Part of a small language model's weights.
Size: width 768, MLP 1536 SwiGLU.
MLP neurons of a small language model. Each row is named by its layer, matrix (gate and up: input weights) and neuron, and shows model dimensions 256-351. Each number is 50 + 10 x the weight over its row's rms, rounded and kept within 0 to 99. A neuron's up and down rows have the sign that makes its largest values positive.
After each neuron's rows, "fires in" lists the words (lower case) most often at its 100 highest values on Wikipedia text that the model never trained on. A number after a token or word is its count.

L6.gate1007:59 76 65 55 53 52 43 43 61 51 57 48 63 45 42 58 52 59 51 49 60 50 33 53 48 28 50 55 55 47 44 51 68 48 30 48 34 40 55 39 33 47 41 56 49 50 69 59 63 63 35 58 49 55 48 56 64 58 48 41 68 34 48 51 46 47 56 63 36 25 52 59 46 43 49 74 42 61 32 33 28 51 47 52 53 54 40 52 51 75 58 58 54 50 49 43
L6.up1007:39 55 55 38 24 43 35 29 55 37 49 38 60 43 53 49 48 69 42 41 52 49 46 58 41 52 37 36 41 46 67 48 57 47 63 61 35 39 48 52 38 35 42 50 52 71 48 70 56 49 79 52 28 48 52 35 58 49 57 47 44 64 41 49 39 55 40 62 57 59 38 66 57 59 50 42 29 65 66 46 39 51 48 47 46 46 56 31 38 41 59 51 61 40 47 34
fires in: "in" 32, "under" 16, "to" 9, "with" 7, "on" 5

L6.gate513:55 43 51 66 56 35 51 52 55 35 59 49 49 44 52 56 50 49 50 44 45 49 48 49 60 47 58 61 40 62 49 47 53 48 43 33 72 37 48 51 42 44 55 57 42 51 58 32 46 89 86 64 54 45 62 52 65 59 53 48 51 50 46 57 54 52 53 46 43 42 44 45 32 64 28 50 38 44 53 38 46 56 45 55 52 51 38 49 50 55 51 56 57 43 47 53
L6.up513:35 46 52 46 48 45 42 41 55 36 54 64 37 67 38 47 52 42 43 50 51 49 47 57 56 51 48 38 43 42 60 47 33 53 34 67 54 43 50 38 44 40 50 59 32 62 51 26 36 59 60 50 52 45 50 44 59 54 61 45 63 42 54 41 54 60 60 31 44 40 39 55 54 46 49 49 55 54 64 52 65 42 64 52 49 48 55 31 29 47 56 53 72 59 57 45
fires in: "to" 68, "also" 7, "not" 6

L6.gate25:71 62 59 51 59 41 56 40 47 23 44 50 48 54 57 56 55 45 49 56 44 47 60 31 59 44 60 47 60 47 55 38 44 53 64 51 44 55 33 51 49 51 60 52 67 66 55 53 72 61 53 66 57 39 42 62 41 51 51 32 52 36 54 46 44 69 41 51 40 43 46 49 45 59 60 62 61 33 45 41 21 44 64 56 52 45 59 39 64 56 53 64 39 50 53 60
L6.up25:63 43 56 57 57 43 51 44 31 43 41 57 49 53 40 41 59 39 52 45 49 56 47 28 54 69 48 49 52 42 64 41 46 45 48 52 33 39 34 59 52 50 49 55 67 44 42 60 55 50 33 41 57 46 44 54 52 48 49 35 71 38 50 45 59 52 35 51 63 43 35 44 54 49 56 55 62 36 47 47 44 41 66 41 49 39 56 36 50 60 52 55 42 57 63 34
fires in: "by" 25, "for" 10, "in" 7, "with" 5, "to" 4, "bloomer" 4

L6.gate1116:52 49 49 40 53 42 65 41 68 28 55 34 36 43 52 47 46 43 40 62 56 55 39 44 41 35 50 45 39 41 45 61 50 55 50 62 56 56 40 43 48 49 52 34 52 34 36 52 38 59 42 36 40 44 28 35 64 41 50 38 42 65 43 57 59 51 54 45 20 41 49 61 68 61 59 43 41 51 46 59 32 33 60 61 38 60 33 34 69 59 47 50 60 50 41 55
L6.up1116:47 39 38 39 75 43 51 62 61 41 42 49 61 48 59 43 74 50 57 42 39 49 57 43 52 53 52 59 53 50 47 41 40 58 52 60 43 40 62 76 57 36 44 54 60 33 46 49 58 52 61 53 56 48 56 52 56 38 45 43 60 54 50 48 49 45 37 25 38 53 61 49 49 50 46 49 35 48 34 56 43 31 48 63 37 56 44 43 46 61 50 64 75 56 37 59
fires in: "he" 27, "it" 19, "they" 10, "time" 6, "she" 5

L6.gate1229:46 44 54 43 42 67 50 51 60 62 36 46 44 62 72 51 50 44 51 52 48 60 52 45 29 50 49 59 54 21 52 68 42 46 44 58 57 59 46 37 66 42 57 59 45 57 83 39 43 44 57 44 49 65 56 40 64 56 55 41 50 39 59 65 56 61 49 42 58 35 53 59 43 44 50 34 63 65 48 23 37 53 31 60 42 68 65 49 60 40 34 64 47 40 61 45
L6.up1229:37 42 54 54 45 39 47 38 49 41 68 35 62 55 42 51 63 59 57 56 55 36 37 44 46 56 41 41 46 56 55 63 47 46 54 56 50 42 54 46 35 52 54 50 50 68 39 66 63 52 47 65 43 50 44 44 57 51 61 48 59 54 52 46 52 60 46 55 55 47 53 57 53 67 38 64 44 43 44 52 62 51 43 65 47 35 65 44 36 54 39 55 48 62 51 41
fires in: "to" 48, "of" 14, "in" 6, "mao" 6, "real" 4

L5.gate205:48 58 64 47 28 39 69 33 54 39 61 52 50 54 65 54 45 49 57 49 58 44 47 59 53 54 63 53 46 57 60 54 45 59 69 43 37 42 57 53 61 50 34 55 50 23 58 54 51 40 59 55 41 49 63 46 44 55 47 50 43 58 43 54 60 47 45 55 47 39 34 39 48 55 50 58 43 70 49 42 37 54 49 57 42 48 53 34 53 57 57 50 36 48 47 60
L5.up205:46 38 50 60 45 57 65 35 64 47 47 49 57 39 55 39 44 54 64 42 30 35 59 39 50 47 58 70 50 56 56 52 61 54 42 78 48 36 51 44 63 52 46 49 42 30 53 51 30 35 38 48 68 64 43 53 43 40 40 45 61 60 42 46 47 57 50 42 56 53 50 55 35 67 54 46 68 74 57 41 35 57 62 52 45 43 64 41 57 38 52 48 46 50 54 48
fires in: "for" 23, "in" 17, "with" 7, "on" 6, "fontaine" 6, "one" 5

L6.gate925:34 39 44 46 47 41 60 37 46 63 61 44 43 56 54 53 48 50 60 50 46 35 59 54 71 46 48 50 50 50 61 43 48 51 51 43 73 55 48 63 43 59 58 65 41 39 65 51 42 59 73 61 37 55 52 56 57 45 51 34 36 57 51 66 53 38 53 47 45 41 47 52 44 52 41 54 49 62 61 37 42 55 36 55 55 48 56 39 48 45 56 44 47 54 45 53
L6.up925:42 34 46 60 57 51 57 37 47 60 47 45 52 44 45 53 48 41 44 57 76 47 55 60 50 49 71 58 34 56 40 50 34 47 47 54 46 56 65 56 48 58 52 36 53 56 56 46 41 51 50 48 44 47 66 49 63 63 50 46 53 47 65 65 58 43 46 54 57 49 61 56 30 30 49 50 37 54 61 41 33 51 30 40 50 43 55 51 51 55 57 28 50 62 44 41
fires in: "to" 32, "him" 9, "them" 6, "would" 5

L5.gate25:39 51 26 58 46 61 47 37 56 55 51 38 51 67 40 40 50 55 52 58 42 52 37 44 52 52 45 54 48 39 48 39 49 47 54 39 61 56 65 67 37 58 42 52 59 34 53 41 42 45 49 56 44 46 50 63 37 41 54 55 41 63 38 57 53 48 69 65 38 43 29 54 54 53 39 45 43 65 68 62 48 72 48 58 36 57 19 50 64 50 55 53 37 43 28 48
L5.up25:62 56 47 41 33 57 56 68 52 53 48 53 23 51 47 38 57 54 46 55 69 66 53 39 42 55 49 50 59 58 46 51 47 40 53 47 66 50 56 51 68 50 41 49 74 48 43 19 46 55 55 55 47 49 31 56 60 49 47 54 52 49 47 64 54 44 45 49 54 41 70 49 51 50 45 54 40 49 38 47 44 44 37 55 49 66 47 48 59 40 38 52 48 43 45 55
fires in: "he" 36, "it" 14, "to" 5, "the" 5, "on" 4, "1" 4

L6.gate1026:60 48 62 42 46 32 49 60 55 43 49 56 34 48 58 48 46 49 43 46 46 50 46 53 44 46 41 48 53 47 41 60 47 45 57 60 49 69 57 57 49 51 52 45 68 45 54 56 66 50 59 64 55 40 65 52 45 64 55 50 47 38 47 54 55 54 62 31 49 55 45 45 46 33 70 55 47 67 42 57 51 52 59 56 57 56 63 41 58 41 60 69 53 53 44 55
L6.up1026:64 32 55 51 46 54 44 37 41 51 68 50 56 55 34 39 68 50 50 44 56 49 38 49 35 47 48 58 43 44 45 43 52 55 40 53 58 46 46 33 56 45 43 52 49 60 61 35 56 47 51 52 47 52 50 26 40 50 43 53 50 36 48 35 45 52 48 62 51 35 36 43 48 59 48 69 36 51 53 54 56 55 43 51 52 43 36 57 60 45 66 64 47 40 42 51
fires in: "on" 14, "to" 13, "a" 12, "into" 8, "in" 7, "began" 4

L6.gate389:45 55 51 46 46 54 55 42 57 41 51 35 35 50 52 71 46 55 60 51 36 64 35 60 39 53 41 62 30 60 60 62 65 43 44 39 49 57 48 55 45 35 54 71 49 53 61 45 54 67 73 67 43 45 51 44 49 64 54 55 36 65 46 34 42 53 69 57 26 47 52 46 48 44 43 47 67 55 68 44 55 54 43 55 51 38 55 45 58 45 57 56 47 49 44 45
L6.up389:43 44 47 63 62 50 37 46 56 55 50 47 37 48 37 51 39 58 35 52 43 63 53 43 32 48 32 54 39 70 56 63 49 27 58 43 41 49 66 43 66 49 45 69 26 72 50 39 62 49 40 51 47 42 54 44 56 62 55 44 44 52 59 54 37 46 57 53 44 29 52 44 38 27 63 49 48 49 51 42 49 58 38 45 63 35 55 46 51 54 46 60 31 48 69 39
fires in: "to" 73, "not" 13, "also" 5, "can" 4

L6.gate89:51 47 49 67 41 54 43 60 42 63 41 39 27 65 40 59 46 58 53 44 41 58 53 68 54 35 70 54 44 46 53 43 57 33 39 50 61 45 65 47 46 34 46 45 44 55 66 44 55 51 64 72 38 59 53 51 65 55 40 48 46 63 40 56 42 59 62 56 50 60 44 44 36 41 37 74 46 47 39 59 47 27 48 58 70 45 35 44 55 43 46 65 46 51 71 49
L6.up89:41 38 56 55 67 51 38 46 60 37 35 47 53 49 51 51 45 38 63 58 66 51 46 63 43 33 45 52 51 38 55 50 41 28 47 35 47 50 64 44 55 46 53 52 55 65 65 61 59 67 68 44 43 52 59 52 48 34 62 43 58 48 52 39 41 56 64 53 45 42 49 55 46 41 44 53 35 45 46 54 52 35 56 67 44 48 32 50 37 48 59 51 67 48 55 65
fires in: "to" 55, "not" 25, "t" 5, "that" 4

L6.gate783:37 69 53 53 59 65 49 52 66 50 43 43 41 41 63 56 52 39 52 31 59 50 56 52 49 59 51 65 46 49 73 32 36 33 69 35 57 43 61 49 56 40 35 69 35 44 47 39 39 63 28 50 56 56 66 33 42 45 55 44 56 47 51 48 59 44 48 47 50 58 54 59 48 51 27 63 41 54 56 50 54 53 50 31 18 46 44 52 45 53 48 47 55 45 53 69
L6.up783:30 36 60 58 40 36 33 60 50 59 54 50 47 59 50 40 47 59 57 52 62 50 59 73 36 46 38 33 43 68 55 29 59 48 53 52 51 60 42 50 52 54 44 64 45 62 45 52 49 60 62 65 54 49 51 61 54 37 72 48 42 58 39 60 49 51 57 28 48 61 56 58 37 29 48 50 59 57 58 47 53 41 34 49 42 37 50 52 31 44 52 27 49 54 57 55
fires in: "can" 25, "to" 10, "may" 7, "could" 6, "have" 6

L6.gate1522:61 48 56 51 37 42 47 43 51 44 55 50 49 43 41 57 41 30 57 48 49 59 48 63 53 27 54 53 57 50 54 59 48 57 47 39 40 63 41 55 53 52 32 61 71 42 39 44 37 52 77 40 49 50 54 42 60 56 44 37 47 42 46 72 44 50 61 39 47 51 29 44 42 36 58 54 51 48 46 50 67 64 56 75 50 38 65 57 43 54 37 71 38 49 47 49
L6.up1522:51 44 37 53 46 58 55 53 45 37 52 61 49 38 52 57 44 48 57 40 39 49 63 49 56 50 52 49 66 35 57 57 55 54 45 51 30 46 39 46 47 67 51 53 63 48 50 38 60 46 61 51 45 49 60 62 54 41 40 56 37 39 61 70 26 49 51 40 61 31 39 46 50 49 42 46 36 58 59 37 44 70 50 44 45 49 70 51 64 62 42 56 49 50 51 49
fires in: "on" 41, "for" 6, "alveoli" 5, "in" 4

L5.gate105:55 70 55 69 42 48 42 44 56 47 54 53 44 46 40 57 62 50 57 37 52 53 35 51 63 24 38 47 52 47 60 57 50 50 40 44 32 50 47 59 47 44 57 46 45 42 49 56 29 43 45 56 41 51 41 51 44 69 46 47 52 38 47 69 40 56 35 48 46 64 31 58 50 52 61 62 44 59 51 51 46 47 57 52 36 44 55 40 51 59 51 63 17 31 49 45
L5.up105:73 34 44 41 42 47 58 60 45 58 56 51 29 52 52 56 39 36 64 46 43 43 37 55 41 38 49 36 60 66 47 33 59 56 59 45 57 57 60 45 36 64 43 62 55 50 62 35 40 47 52 52 46 39 60 61 41 49 53 47 49 51 40 48 53 64 53 46 49 38 40 61 49 60 37 45 60 60 46 51 36 42 74 62 67 60 47 41 30 56 45 70 43 57 35 51
fires in: "of" 25, "for" 8, "to" 8, "a" 5, "in" 4, "being" 4

L6.gate1388:60 45 52 80 51 50 34 42 55 34 43 52 52 52 54 63 43 52 56 42 39 46 57 62 32 72 62 37 59 47 54 44 33 52 50 53 50 72 38 37 47 42 51 33 48 45 43 37 48 51 43 66 39 48 40 55 51 63 66 41 48 36 57 48 41 53 51 32 35 33 39 52 49 38 63 52 47 35 47 39 51 49 63 48 52 35 61 50 44 61 31 56 37 35 59 59
L6.up1388:53 51 53 51 58 59 59 34 46 42 48 45 48 60 63 58 45 51 49 53 55 50 41 25 42 42 55 52 54 36 53 48 60 73 46 48 49 47 43 42 45 37 51 57 49 56 54 63 54 61 79 45 47 66 63 52 50 46 49 21 54 44 49 26 51 38 64 43 58 47 30 54 56 61 38 47 41 51 38 51 33 55 37 43 43 57 57 44 50 44 47 56 60 44 51 59
fires in: "in" 39, "at" 26, "from" 12, "of" 6, "to" 5